config.toml
n_head = 5
head_dim = 32
norm = "rmsnorm"
norm_eps = 1e-05
init_std_o = 0.0
init_std_up = 0.0174
init_std_down = 0.0
grad_clip = 2.0
MLP neurons of a small language model. Each row is named by its layer, matrix (gate and up: input weights) and neuron, and shows model dimensions 0-159. Each number is 128 + 24 x the weight over its row's rms, rounded and kept within 0 to 255. Numbers have three digits each. A neuron's up and down rows have the sign that makes its largest values positive.
A block is one neuron, or neurons of one layer that tend to fire together. After each block is what it responds to, as a language model described it from the Wikipedia text at the highest values.

L5.gate591:097153121071116118116098132132125111153107158119084146159087090129183136110127133127114091149134174088138136159146090123145157131122105130112094087156127093133135149146095174108136142112097117099145136128167093118115180157118138090079145125118144160140106086109145124153155155111165150102115139154119124139163121136096143151130065116150111108154095142155117091112132123149125143126159116099114099131168128149124090132106117097112139139147137140117093143107140102161101132167097126
L5.up591:101145136140109123099103122123105151140142128148105158130114095134141182119131124172129149134138144125116148153148119107136127127101105159179102101121127139136133147063173147143177110126145105135164154151160100172084146100115145125084163133129125119182150162102134155158104101097144185129065088110116114140150105126113112121110082139130159122096126123117153071115138100138072123085117113136142117148127126100125094128097143140163128121126117112135134147132154099138105116094147102
Description: Subject pronouns such as it, she, It, She opening a new clause, plus pronoun-like word starts (she in shelter, sheep) and but.

L3.gate154:128093147105129131177139162121113126118119156097153105119147131094144114141126091148139149162143155101167192114148111139127127156106126118109124149092095130112110152133097163158121137117154100115122147175116098130110089102100150139165118132131133154071159135149114150117113127124108099086156124153132136148133154077161110126131154076134154128147141112128156120069090145128151105115146193161144116158096102141078122104114131101105146149111137104143124155173137133114145095119105100
L3.up154:093143068147055090118150135104125095137118087130158124160104090086094146139129117081144111088148120113124130149171163116124115132141161135131146168117118129123126096085142113126128125149109088146092111091179124095129111118113089103109142165143151154140109112140140141131133136124104127138101138071100145144120141141147152117138091080140175158098147129114127133149118140137083123128111076131161136086140158091174116138148151124135143108134113155151113114122133156144157121105138140
L3.gate335:111125073110093099095136146173136171122163140134135122155132147193158140149123121111121110072160139143115164151114106122088106111139148096110153141175160125124104107134133116115119082152126118119107107102082112076157153136126137126078146102118098118141126135107125130117110108096136109104119134139141141165132103162128139160157129190128134126145153120102159136138119089123120109107152124127091093130127138113129079156124144152127099172087155126175132123115138100139179144164130121
L3.up335:097125096120094088129145155115124155125197142129161135118124139136104118129121127101100104109129165082148155124137102149054147099125155081095156144166118136115099099083078152115095132082109104132096104096091158123162069117090120148095147123143115129135129112113105105103138126124103119124139142122136164156128117102136106135131126143143139125161178100132179126088132169126094120151139101147113102162128128107121101135111136103135147176109152140151147141099122143119145142126144128
L3.gate540:124143090090140096120148147148149100089157144137145161149121104171131103137133115131194105085149135136111105131133102134172108146093142132157125127099136127115161142123150132146150155151109144145077121117143100184128095130112089124130135119122150118162148110114136113161133128139107162067134129125087122110125176132173134148096110061139081157150105114118129102113075150120095138152121162141158161135135093115131138154129118151145109140139111113112173116118138130100185119114116116
L3.up540:124135099109131108118137172135166137100176119109105094119112099163134092134117103122126148095116164138109162119134111175135116115076160147142146151125110097090132148076113151094107126167124127138099134131138105138145113162122071179132151145081151123143135093117106138133137117131138141117123185144106100142122141112135123146104146099135121143156130083130128080107141141134110158125185138143154172117113098115132112149087105148121082147175163118164127144112169147122135119100160096
L3.gate669:132111081109149145140126126140118135131141174129101097133123086142084170176122076165143100098159137148125134099092095128157106161145147129143084135122103161117092067139136173159117181138169108132103137158120120155129099147134119101147161124129140135140132106120130126127145147116112166143094136107119131162117108102124112164139112131066100124105111129109125073107102146143097102104142150107116125116149154118142141095117170094142099104115138158131132108116156160082147109144157142
L3.up669:103108127135212109099148153154129104129158150120092144121132157102118134156194101136082119108112120164123118122128152158112147103108126142119153182147104135085117092133083160133133188144124116109116160159102113117162104131148125145086102142121127172113155145105147181105105161148101152108106118109129153125123135104137158132148137147105112151162159141114106122116120143148127079154089124135151138089109157130121122138122139117097145127112116155116106107085119109091129147144092101
Description: Fires on "=" marks of wiki section headings, mostly the first one after a blank line (==History==, = Thomas Ellerby =), plus closing ones.

L5.gate690:132166153111138139109166138155120131137143128104131068145111115155068090109131141129136099149122081129112109107159131134139160075135157146120098135136106137128099190131114138113103114131074143129119161147117140136121120126132114086138146127116106155141081126122133096146147117133145090135113136144102186120152125126146152154120117129168081161114188108113100141127096101087118146122097152128089132129100100124135103079080138139128115154090089158109128150107135142178110150097127123
L5.up690:100094114165131112106138096082114111145149134101138195200124124098155139106102099128153090129100147106134125129181122110153152142150138109126116147085140123131131098113162146175128154155129086153110147134121123160143096135128089126078097152148146127116109126098124152106106139122114129111174175097115139114070143118138086075132109159150140116138148141123130151151103117159115090133114118135136117085151123121139135148130130149098091117109136091140133103139120093109166122151154096
Description: The first = of a wiki section heading just after a paragraph break, as in ==Early life==, ==Honors==, ===Fellowships; it also fires weakly on the blank-line break itself.

L4.gate22:115121122082092196127155102132137109108185129118122153141156073167156136142109137118153117138142096137122111118139148178116113095159122098145087129145119148118129098123131140138151119166137179140170114095123131137082177095132119139097120130143133140168151148132144102110121125094126101139140152090159080117120141096157112178117113135110093168118152122115127143089142096118143188127108127183129144126118138140125124141139123152147121133145108134146128107085109137067135084138118123
L4.up22:102090097140140161095171155142117131162153127172129129117133125089112166147087120136108094138104115106104117147145075154129126132145089125110122111149107109135116128087147156131120126152098154123077124099120137093129171111112150127111153134110083098152126135184159127142150116137128094143123156134172124126115141128099118129088087131090105126108125108128116144117175116175136113169117155083159109123107155144105123143128112100149093126146121152137100116095092171162089110094085133
L4.gate57:121133175122104136128170118130131140136128179138158131091060134130114089111150109127102110136148094144097131106165118163112114108167077146110112130121176125131093123112137181160136124111107145172153095119199148145132115142130107096131138124099166124117108164124128106122086143108138126136123086122122148149149087109142101110124106151152117109119146130168116114113087136138177114153130098139111112161153104121146114104158139131091121154134170075152138165157106116146124150103121147
L4.up57:099157120132082150106107126131117082130105155068153133084122157127133103118188145120137101115115138185103136115130106135144089081172126137151107131112197126122133128121131148163102144116141121127132091141125137116123135158147157135148149102103169131097140171120166149094107173117117115158114100128104128133086120153150095092142132139137118117090134149130115118101124177095084112119169101149122112183151116130094096131165164137128133110132146127131143134142089135145113164126114135
L4.gate63:134144137155139142090145158131109109145170106116150099127121146130078147124118113128137140131163120133098108109135144126172165116157078132142160090115092092145115139129117089140126113148169157117162129101153127094068151136078127113149103090156128098154107142131148151130136084110137141124176080134166153160153152159082126150155130103126103153147112117141132144140090133106143130115110155147092127117116134081108097145118085125093119163140139115116169122137127160105153124137066136
L4.up63:133157138103141166107090151134114125136135127158092143106119175129066107138136132138123120161106115130124119085177127134130167123109135137131131092168168162124073134144111134141129110142159148127180146067113137114144131141132144136165144107130145138114114154132157148137118104105122095135159114088130141164096119110076127102107121147150134106131123147115132169184094147117102148127115116138130110149104138108111179119094135079134128133147149116092124075081085102124142151107149081
L4.gate106:076161128116087092116070146155190151123129130085122129126129137147156135124156092098113142155132127111140182105119119118120106086155093130136088112140126146111109123154118151106103117096178149163131100148110135100142165125081133142099134096086107105128100117141135093134131157111108108121095102095105163123157112117118076112187132118165106140157130115120165150139114117140141143133144121164120122188126134124091136132113141124149128116127124144102112148128120124088084125160166109
L4.up106:104170129121112120088120123134122132100158089122136141101148157142138158112170116112151103184114127133102155104164138123124086105117137145139108118133138102156133116126071081161125124122112115111121138130083132075108107117104188118115132137114129108154112130074146129081154155115135119166091157109145129110125149112093137134144142133188128175118150111100109117105116102152124103095162111128122104174112101124104155135089086097154161132160124079124129136081130099133104123116134116
L4.gate190:098156140108115117134162171127118143125100116165154129156108167137135117096134130089162123123145125151150197139154117132141126147127168168141164125116121128177096196136108170151108144172135158130114101113156150153080134137101135120129119125136099131129106141131114116145190127109101153131123124094129091092098122106160158114141147156136127147120107156144147080151093131106126130119108174096070125110099099101141137102091115145130114157099108145122168095139109116115120154110147128
L4.up190:146150134157073104086140127131159124117104113122144175128135114127092138090132106123169069098158165113147149119152067138127149117136128129133119123157168092162145086099141152138124133151108149124146110117146136149146155108148115162167117121151101127132138114143155151095136089143115135112135131122136087113074097159160126123094143116140133126094151120109124101118089112148078100108196100129117139120136113112109106093107151117104122126122131133121101076176180117101103148137125132
L4.gate250:134128120088167108143121114116134139135113137140098097134114075143155137123119131138145150108150140157122121138160148140151111117078171162144147134118131146106125142157139135101152076165095108121125135134122094102126126179111141113135120086145150104147084131160090118097088099162157158138149114131125097112105107149051128140136148122123160157096135090142118146116120081120129125085158129122128121104076134075112107145119116167095127150171116096123080164129125145149112136151083116
L4.up250:123133112134140129133151078089124114099111136112115093135131155169120137148178165136140157175117142145115123120140143176161137106118164156125131148158120106180163129151155141104116120151143135108081125147167122118164160154170182148147081104128099111170106154151103137163105136148170173109129103124087125136135115130140134112116131163139153094093178127108117128156146123131128108142159095131141130091120086096139157121165137134094106131135127134149155140155149148141126095134080150
L4.gate263:118141100072124131099138161112159104133158116161143104122138161083122133150124068124132095125163134115146158126094112115147137099145139131113106152126141114135092126097104107146098139101122148150132109161119188101180079098108151147140133120135138129129127120131099164147116128093156143126110166102120112108129133156129143114169116098066131160112121198126091149129105126122158123133127117164115089152090104137120116131133112161129154088117173104162154129128067153117135114148140120
L4.up263:163114102080130134094149121099140109145164121176143103099143117133115153135152106070116126115141135126149166098115102121156134175128123090101112147139158114121132154111144139126136128130114165149131099137155119092135095122172144125136123146165119128160139099155171132133133101118133131176111138153114120114119081116100112111124144110099159142102119174104114132143054116121129194119116139141120148125103117140070144152053107129121147118156128117184143119148109151114128118162135094
L4.gate274:118108092142132115110113123155159150101125127121154139137127128135136092199092120180128122148128126121153119161138121105127143123176126162146118145169142130137119154128120141168121056151139131126153143111102122102102160124176103080102095132132122144157107113164150129137119144143111144144107122160149099138113148117086150147121110135100108193089125094156089147120087112155142118136127107134091094101153133163124127099098149146040117140171164144132118116127113134131126126145125140
L4.up274:133147155124184105110150099141149170180129122147164082143156130191154075123138118133163129113155117148108142127145136111149121126138124143184169125149130125073121148081137155126147096175161159101094129115101155126109118120098109112167151095126139119141142151121097113126147125111172112157120143125150124131133183152107145126142074139109104149114058122160123116129122092151156146106147114104108129138100155149139139140109122157109136175148107143126118138149132132115155119122148102
L4.gate415:121107138108129151146145150088111122125101092130160122143108126157094130149125135178167109140118119141110155110096165134143131142180112083129094103143137151151145159116130165158101146134108149132113110124116141145119150140117146135173150114143134113122109105137127117113153138111089138118137147136106138133109090135140144158164079118135148138094108125158099117105114167099091100141107112124123193159176075119156164102137151193085106170110157177116140123131161119111126143111086100
L4.up415:179098152139144154140106130140143090159139130129121080107166069121120150183122098128147102104126144137143130100128152144101169117131132129147145127126127109102089125095147121137169124168140125129108172126078107108130122145175142117115112135128104118114071139183140136166125135137105124138134140142118138122098171109103084157076107134135141116158141145136108131099160114088144162106110124105135102132093108128153102148143163123085164082158132118085101130084127151110155101136133116
L4.gate437:081131124116149097124118147140114111148135141134176145128105125134108104120153101103123141111142136138172153120124145125197113133123161151151111134126103122224123157145166140119125141148151136143119124107146168128173113173062130089162122105134127161103088092179095135137132143144140108116139159149117145148121123171105186133112118106125148133143097099138085135135124137094074131156114143128149124125143103108123145128165152184151102120109147095131117114132103133134147136138144137
L4.up437:094119132116122138076112124142115169133137099114099139146131148138093078150174115138147130123161149092095104128073137122115141127138175135124108123144114133121108131143120148134110148083139094099100101159126114107113126147086162132101085141106119144128101146116135112125141109075134135106181115097098146087142137164113092125185117156122115131147107149110115046142130155088127145118159103107134126153100166107103125136141116132135136098097148100087139106105141103093107120155113163
L4.gate536:087138122136101106122128161145110110104137115156109146102091156114180136147138116054117161163138120175116139114104058125135136123133115123145116105108144117130127121113141163106054123125117092098109110128162121107091129145136120160148155091143154128130121148172100129126126116175122124094162126081137162155114115136125124135101131139111135132141085115127113107132121118102093170146076143141111085114100131098149089180130118145148151148097144141133151111086095128099136104126137108
L4.up536:112108170101122138098135140178119114098173135136119107105116163109100113152131151099127166125154104110138144132113133119117165061114100127153102106131126130097124128137060145155089102121128054114172107132115140112075151120104095115105150116107155114149121132157085129110125120130136149124130122094117136155125110156167113124127136155125135121181150110176139100141150120121116134114104097111189078107106125125094124152147126158131093096130125123137106170099120118109103090140131138
L4.gate578:094113094092131150112141126124087171168163123149085134101141144167124134119150112102140131139130124087157141106100169116117152134138149138110156184170100136085093119110122123107140131106137128147131081148109141090128132127099125122145144134169136155192103131120155116127122121139131107126168102129123132127143128149112120111129134133113122104117156136167175144093121161144120133144105169062124148118074115155179122094103071105112120117094145159118155169148133135138153090151126113
L4.up578:100146156117130123111114170137126130100160090130105154100130150147201076110107144137128155128136152135097159131126101200112097089103124114147124088110166135117166103131123112111169108096177116134143132175125139098138095120110115134090086093136113132149133161068105156146110130153142118152098109100103139131085113138125154138129114149107157072139145111128161071091122128167139117139160135103123125139119106113129124114133122117141139123117087138118133165106137123142121146157116100
L4.gate607:140156126124157153125162080104124129084085131166117153109136131181114150089119179150144107167162113095142095104138130115125146167163128184099132087142131114167112148131093158124137150102117155122138115098153117173109106135121116070126163141106137112147143112161094105128099144118136124086167155126097103115111114104094094109121151137112139111077087147151099090153132163120097125156100166138120116109140136136148132109129126107140140108121136098124158113123170098117135114117137146
L4.up607:138121139129143152146125132118117170087128108104145128102149136179153130115118140107136137142122087099113116098134165167174087162158116144132129143147121150152121170108133162156118141139135140170177163101163133166138122123120113105143138141110160139101124117127140088146072116123146148129112123126102097116133087116090101144105151127119119151113097095142131074145084170131135120143108174141076110120180176120105120106116123092100117144135163065125147139135145135113115147084098126
L4.gate694:129162113111114146121137169102154125130124133142079105157094116139118148148111101116145138162158134120108120109147183100131138144127129126095139112140143134137143174126170130127119088121105157120158117117137097120127152153132106140142115126113144154130141107081159113152129135124169116160145147117108129137146121113117149130096138096144119125168082116085138080176155112079160126108114124130115147142127106119064106131056140124141110160146136102090045145109138134107102165113073118
L4.up694:108137076116106131119117186125152139110164123103120108126107128116097150173087110153143117160101139097099131141143140176155113122103095094101148119144141128137092144143162100126106072115140136131159160140092111113130132139118111095133140125169148128131145128112186113133137144151137114145151134149134120120114130111128124102122134110217120113138099109093103088142141164093129140141104117091102206116117122133138136129104100115147138136121171104100152123083126145085148127160103101
L4.gate715:115113140108117127148133132148155114104134129135148133142151117132120173147148153119122126139153127128126123157129095123172129110088093120081086132116139162148108118095084168157135087092119133128116173152128138131151164115153076143160149128158197095091121123148144108117137139110126097102116140098121165107131132110137109145113135125105106160119083145149132126100059136141093145108098135128179115148132147127085102170110098125101134131141171119102166179090119123110134179144131138
L4.up715:130135104113099128101110124147126102130144167093147122188125133157146116132117144133140115146127114162129137153108158176139112085130128117116105132130144143131098149141150131096168145164131115149095147141142126073132119123219163133141126109142129152173162143153148150158102111139159109125105122130100121170107084085120163111133137095111118145145119087143099108186139087128095145133116144140171126110083140137156103113117148089144114123154139150124106094138134107137137108185091117
L4.gate744:144150117146102100137153164148107129133092146128098113111104132137137140119114121079146081130140122152139112084121115171154125162154113115169177136151113103142120159109159122104135095133145135109147154081127131145107121155144172126153147116124150131154131109112163137151077114144085105137126114154140099148126151146101131113117161114127128125105110130153141125159118152097105125112071102094113166102160142134091155113129086161101111112106191129110104154147129122090157131213117133
L4.up744:138162102156140127188093122181134173132122125112155106153076143102108123110116146109148090173115121116077151138111121127153157135110098095177157122142144114139126124130166142153143158152103128116122125098148149160146157151140107123111132146132154101135111112120147146152093109119125117142158151136118149142170116142139114132135173078119115161093120110165139122154099108124090121135140170139151121097125083139133169151103098097166131124158136102106120096124131078086179133136108094
Description: Pronouns that start a new clause and refer back to a noun, mostly it, which, there, usually after a comma and before was/is (", it was", ", which opened").

L3.gate89:131110110117153123115136133114125114089107129146144114129147097106156110111151105124165114160125166083122159164141112155116132120110138163128133106095107084096131160161125087169119135135144107085124110127100111056157128148139150118123127115168140152127100082100108162089179097122129141098165149111109107142102209127108104148090127111149182159127148128139125102124119148112066094105145122156114138114087132111125106143140135150136145139136138142118111133142144172107124095116109127
L3.up89:139117184114172176121117068113143140156139151129108103103153117181093152084122116126128117125118097157145161107117095102141094098158093111142116099127111097162103159137111136100096112144172162169177125081141135165123159115096160140139108126127091134123094158140136089103123176103156122103124116099154125098108139147089146135089143159148134127138063167149104113115134130125111159141117127139112162158135122141113142118123117172130141136151131113111116142117129112128122112096120116
L3.gate331:121117134118117123088139096131122107167155080125137121152113109103136157159063132164086104139137144157141129132086097129114121143182122124119110126110123103109153131141126104141139168143132103120130101120156146113108153121127132149103135133135076078155103158106136140079146121122142116112118092124125088168105170116153159108046131141086122130112156125167086116105163095157101097120116149149094095134146097149131102128127109129124126105139121140157139158146149167108112071127114138
L3.up331:104121180133135143061178080140089130140113089092130172116123122136136118142121125137135124103139136148105124098126129131112167161151123125129133125123127100142112139128169095109162166076105110143150103128148154084133167127109132124072174178076172134123107155124109134114134160133153157120134125121118123152113098097131119122151144096113071139113084130133161136123119114146075117166111130114160140103118135087136079135140109119107164104115122115129132142137144122145119125134125193
L3.gate357:153139151086117148109122141098168128141140121125133131129122073122116134136131119121144115169177142094163165098129117135106120126175119091112150127139114086114144122115108170145125112096121103164113143122143147103153160084150125106175143149132112094148135113158161157096186179148163109133142114091129132162145108126180129158166131130070105145118126058107090142134136123107102130145142176121126128166166091118131154137114121124107108118126134140136134169125162125142100113144113153
L3.up357:114151130091137170099108168107145126165148133128140138103119125102119183097115117110117115186159154146115106112138100104119141147125116110118172122108133134111125101098115146146129113091109117146106110116137105110146122110096133092168170165168092122102142151140159137172141181117178093132130086128145118143134158111183119145114165146136064164110139077151126138099148137110105143152129155101164093162141123125131135132118121115125156099114149160135154146100077118123099130123114132
L3.gate439:090164108106133140100124168129150153130179109152109097091133151116157147105131106121099129139144137141158141093142138124097185123103117154098140107111152108112140133087147125108109076181146129108167100143124136122124128133130141147111155097145153111166090122154167131133149136126123086107140129124111154129151119128054148154153138154151129138114158135135057131109173118126093109147112130165125118128131083092088141143119117111095110142150118140084139131075145133089146122168128136
L3.up439:156173149166113121090165109129133129179141104169114133119086130141083123126106151106099118105178116102124102077138159080128155167114102115133145111138102104185114150101148106156126158153123144107140133151116141106100166148109120085178115116149145091142090138110203149136135124128160084149113123103107141132126128134118147105104117121166119130088112148181120120120140129089141121122098141123148110151160107119113131126122100124124110131162141124080139115112112103122140097138106106
Description: Sentence-initial subject pronouns and anaphoric nouns pointing back to the article topic, like It, They, this, the song, the show; also the closing = of section headings.

L4.gate45:114122114138063104094146138118159110170131106115146151145106113094124138183137095102118124106159149158170151132117165108112109081119132160103137159103149101098141099131136091137130096145148120117120097130116127120146096139163174153146117143113137159153114160140135104146141122115044117139099083139156128092116105066124139137128129092146153148147188150123139147133144124117123102169115148123137091096138120125140086157119108110139159104129151114128109131138124144165140157152094146
L4.up45:088171147118117104153093115072133098123185107130182146136146126124152115200129146139156158100147150148139108138115130094109136169111159137109171101075156102122114125101136124130137074114140150133122106130126130096098132119131120124126077124107121150145121144093138128110106111113099135112156124113086070118104118110150111130128157123102138096113135144081151135130099126119146087118096134144111100140149122116115122084128083110150111148101174086122155109135152133155151141089138145
L4.gate47:103118209135128144116103097148145133113136112142127101105150089143165075120181130134148110135125102136147118147143164129130175081152113139149089120128118118134163145152119127151108150149106122123134115151093110120149124130147089090133156112124110134164173126153099098104110100088071100184104112142131137146116106106146114113162154113108083133146155106116106110098107113140110092154147096122133117168127109165137131127135150146137119073112136140110153122108176143159083123122128125
L4.up47:101128168091111132138085146113169172145123155105128161153130149121136145130156115154153141094157117094124134133134166115163147117118162151178105131158148182114144154129161135116112130109107138095131098108090109100094175161135123118104155148112127140161121075110144145156149113104083105164093107148144099115119174123119134129118143161136149114125161122103153141096126125155138081157161128100186131124142116178096130109131130107128144123113131106124107096139107102169108159093130151
L4.gate95:150110153099135119137105135096153151107126133088110110159131117108107121137135094133166129122167123117161105123126181141151149124154127091149131129117157172174143172120160153191114074116125114182165135119143118151099179147146116094146117149123106117174142168133129143130139149124122113154122115151121132109146149114125100168142148141123120134043140112137156112123141108080140095145109116139147122188124093171085140125118146152121128098117163144127164134104144131121165134133122137
L4.up95:150132124128132097136132151164131156134108125100117118158136172137130131156094105107114195139158128116158130097130132164109145124115129082139086155079122166172157113133113135129099103143116088137139152144138116131128134115092123110113105142116095130137084144133117201110107127089154110145119141145113147165180116116117118173125120174079173102128118148120172144112110128097137131098141157118098140152091142091091092166154116130109132074122126118179144117126145137139149123147141124
L4.gate133:150133145100106132129128145106142087153122072173089139106145144129138114110119164114157124115117116172165136119155146103109132081125176140115124148124162065121159146114154177124134171146117125145135074149114076106144123144132109113142145118168126155103136115144125144137107119113111106112101157131126122137127126145092120114194147132093112103134128115150125115129118120119117093102099178118077114087130126124146082161153127151167095194149147120116127124118138159080108128118142116
L4.up133:123069113126093156160104183141160126172132095156117106123146162143136110137156105122161144097129074107175129155129152122118133116150175103121112158109137127143140099108196174137127120133131124151131107100080110103141154137127123115133161104163139155077123099105121133101135116135139132137130136152165111099120132160116097138153121133151131159151144132140161092102139089123111089132129178137095112109122079135156111152134205135170104123137137111124108118114135128116129107137115103
L4.gate140:104139124122133140161101187161148170171145147128096120104126104167115141134114147179153108143092120107141101113163184130142168098139110137099143126122107141111139111132136139132123100160119141095127155129087110109112169135118113101147176118170111122139139114180119115090075119133127117137113102126121152112102116080165167148132121151118140122121149110121174186133141122153090117091111139118129125117126124117132128147147140103075128091167134115163101117123142113190090126156130109
L4.up140:129104110127166129188126150133160117159142150145115125098083125144111122134124111157156118157123051129135097122116120165175196116123119145111120130078110136216140123174162122132115086159130137125105150135105119151093131126135119151133130096145130113114138126130155151141126121140143100137113142124122135105142122113183135163099115139129124132149143116097126172141127116107108155126137153122151120119125072134064148162091153118074134116126148115142129115113133087150147142132142087
L4.gate148:105129151142112120148126119157119137148192144086148123124105126106138134148152122116126077146096113150181132148120082137095123127095141150121172135126121121128189171101078135185154107146132106127127112160113114174117143097139119110120155090156121143110134139122174152106082113138144134114120168121137129143151144147185160133124128140112150100110156119086158147113112139147113134169169133145165129139105084093120109175083129148093125148120119133150147109100139093162129138132125135
L4.up148:150151152127178154141137142136110089194165135172116147109122136132134169132116168151091126137133121103122154119122070132130097124121116182147122145146109138137125140114145124154113137127107162155153179098072147122075144145130094140114103120094100089149119126175111128146101131118147100134127098133099126098105113111142126147141113141048142125126093147097111109152123110134146156124157175151165150115133124141133118123119121115122125110119143117115153101129138161152180139142151067
L4.gate207:150153092126098084143130127091161153155144120152149109160132148136128120121144116131142141109141091072129121127108135154107164123152150108125154151088142134148138105134036159154121106106132118169122119165171157111113116130176092132133116152117131113161141150134140177125146164139135104139113091102106142137160116173130111132154141147113119083077132117087147165125115087091103148101127119123105122154137094105093137150146146163111115121109113127164154089111096126110167136141126133
L4.up207:138133125128096104163124131114169144122114115123137128165126146141124127119158144117124126135121110088143141120109176151100173109157126076128133164104120147156113121119055167162110109101147121161123115165179164162107124116184077136127094152089116123147146149156154148120129155143170108124138128065122181129142157158130117128134115153117111124084138137118132188133110084114111138100114145120083136147137096093081153129144123161107118113125126130151157102110112108144136130139109130
L4.gate227:166153160112132111132113177139142140121179140138091150142101107093124111152133121083099080128148113157113106126171137081155129143129134118105138117172145082144109169155100147162135138179103134095108105109126150123122153134174136084127129082111148150097092123161137123182111112122122148138106155120114181100158116093121113168137127132119107095140176137139114126144120116106146120150119126129102130115135092107155131135080135118132105149160090129118124121094096150159171139111164134
L4.up227:114122112115096137138118115119145147080132112133099178139105136168147127142107142140117112107113102121133135134148161140156110125155123159131160112160125109109073128091115149147123106107084104135104107146114114145149117141101137103109136100146137127145127146152129129178163141111180119141088167139142162154164145135151125118111129138096122097143104137128186153115140139131157145147124123100114147176140147147086143089129150165102187140131168053148117128117116078143170105079103116
L4.gate241:143079144145144100146094144127120167069101124125137158166107184130080088162123127131137123131122108122081134129107136149171135118123129140125129099078104137141114149117133142122125166159117131149113131174121127155120097135104138100173107151118143106104147105128129136158167108165075122129143137128103111151070078131107150054094108117108113126125111162120143170144124157097123149121134135105150102119139140095092121129133151085138129146128187136148130149141125117123149111155148101
L4.up241:147139155102130109179113086127155103139127135160104140113068131142121129133147122136117141123161136110151117163137114143135131117186187136136124098153087094130122183129107131115122105130151089134088116145130124104085135078098161113147139113124123179110131128173137146132108082088132182156127144130106119135128136093134150098077112143093127116129135115117127132144105128125172149129153161103117088113137108097111117140088114090123112111140143065158147130161146098130134128175119104
L4.gate376:133109091134168170108116125129149121130171092133132149115099169156152130151129128128170149137129126101150129101129130137122114114124138133158104139133163090112193110149109188111160190117148108149133113125128148124144133149125165146131145123117093129130095112118110096117116139095090143142137128141142123140101107240143118146136105155100097111130155118146161128114128118111095097147138106129095076140100096177116136163150126134129136121140142125103078127119139132106153168100146113
L4.up376:099080119129132151145098146143155151160147114138085125103108146111140137125129142153114142105132123137154080148143092132130131153105154135126112142146191117074128127156106105136173153099113091113116114116105129085110142177145129111120175137114121127150174114142105171171149147152088134157092092142107165113103090140118117109119123161105169165149057149129141131120150153119138128159153112143131104109129142126105130139143148131114117130184206135151107124119119123120123125113120157
L4.gate391:150168086103144129106104125167152161128154146114136107131147115143122108162109125089105113119121115094147150115137132124115103132197106177107142142176051108108099117116117130157152089134133160133095102108162167139123137149130148119170152150111167144093130089167123097135104119139114132110138161133117150143088133129135120173137137133117162102111115111108118162118096137131157096124170121125130186118105088139105134139147118128087101174114154127101159153103144115104105153128114109
L4.up391:110171122119118104084099121123117168084183127116159092138114125160144110142139126112088186069129082119146127127130089155076097100140131176114140087127111125079129123134128117143139121137126133158126096138143180124137112152124156127115135120106120155139092135143120147087127147128132139127132094095147151115145108154152124130131163116115136073119181146162145160125107129103113104154163110121122128147078113123077141123103127138140106177099126159143130099100140114104132156154091127
L4.gate468:113093097141113118147110160135137105122106140115113126164134166131115134143091135144198114124136115151129159135193154130149112113113119142156104106174137174105142137144129129108100124172126161121145134109141122116125127137169145097128122128114164146141158161108142155102130085158119114124088112072131167167170171095138143093163169134134119124127130123083087100124123098121128130090092112095148125125136137134126145103096170120186119146067156099120147110138106131122121138096120126
L4.up468:115132097157166152149062131100122134114150109105134124104130082102123149096134153184100104182180117094111147139154105156189146088103142148147141152126100144094158118133138146099106098155113103106136126099157123161168132106105113113128139106125107161126138106138133112114140082099087102090148136106115136152122162104109100173138121111133122113161102111097135127135116149148122111121145103165177093110154120106111142144104143118145133114131142135156074133119130156143145149145155101
L4.gate550:126138165088097093083087136132117182134151094168169108207135103143150124164104123131140144099116106090155101136155099148136125105110098140115106120116137136099138139103167128132135128126136140141118124134126118159119133173126127164133122081145141133155104123133139158140102080096114121162144124117086070107149131127094131137172132117145139155113157124111132140131105072129103077134136138144096129129121168115110092129138159120163079129163089119148141101129111138102133132150151092
L4.up550:127150140098149144143149133117134170134155096143130133156131093150138133174097174104141121079091080077125139147122135131141163121148121129102124121103109148096124100105097108120106149106092100150091122119146104115106117098147120171106152089139119126175099125175136105129147081126172086146115126119106096093121106139115135140133120116093155137098116103120129102111130094112099130095138118108127118129105091079127090097130111132128057154115128124197107127125128142135145114163140099
L4.gate569:154116158101152101083177139127161121107128165170101130164102107174130116145126118149161160116132114138140113157142123141133137094138136118127155118108111084115117156120146114135161148128104125122170117161136139070103157165105144125117123112114115097131129140129115124100112171138120112136105121161121113168114152122119120110147084142151174116130122067155108173125129110132088139107134100185109155106091136089112127117130127197105132145160139113153112161087124116137156151151123070
L4.up569:113169156103183119114123125129147135142114163134132179170094128165153106159126134190113115140135108119142099197141102096134088128186124105136126169134135084156096156119171140141158107166046118140159119121135114119146135161111095113146096133132138147131108144149140135121136126154095093116100099144146104159126109124117139127130115141130120134124104075176149162133106129129102146105148138164130115123116134144093124113124138152121149151130145121153116118084113103160133142159134097
L4.gate682:132141096142139137135131110159106144113145112160085175167144113140181124134122145133127153182145108151090123134123134138113179145134110140115119119137119125098125148147108120129138120139136141147111170125062122164117133139137124139122104148072145149145195134130135130138093120159097090122134118111093109151119130104123175148144158150131184132172144136148123174118141106141115137124121116158129142126166145111133185127110150187106080078162126079123119167094137145122143112152130111
L4.up682:114138111115150137145096102109112124111126169112075152112139141139137110164106165105133101146125120153140103129068179154128144160117113153161129123130112117127133162125155136159144105120155122181145117111108147163145137119122116148129174111091144160103147111115137138133100111131109114132125143133109134209073132109150162079135112131141137165148137124143128175170148120148158131142147156120134152139194158080128160144140177149111165130153121102114102154096158128116137151139114154
L4.gate753:158099135167128125147152136165130154120128111133161114125113149142074108111104128110069079102154129129123148143138115109154174145086148099112134109127169097106131132126125163150096114148117153127096082168128118123116113100142158080142143166132134158153135101147136116151122136133058116120086137155098135114170140149085113145102119118132160144124126131133165190147099146122092120133105092077163112100156151114139093128159117155116157116156116132137131137096114116136134113123086154
L4.up753:128170068109118116117143167144131122148100091136118135142136109102120130111083143090141106108088129138119146136127123143120147071151129155152124115151113111100146128135121145165119143092114143148129098131150148076174137153177151116117148105142109124168113090129169111089110104119107142146089132156107160103130150136155055094145124132134125143169115139130111100106121152127109105152125096104169122128077134167108083167083082128131136133141143156111118130111142079150125130115141108
Description: The first = of a wiki section heading right after a blank line (==History==), and blank-line paragraph breaks following a sentence.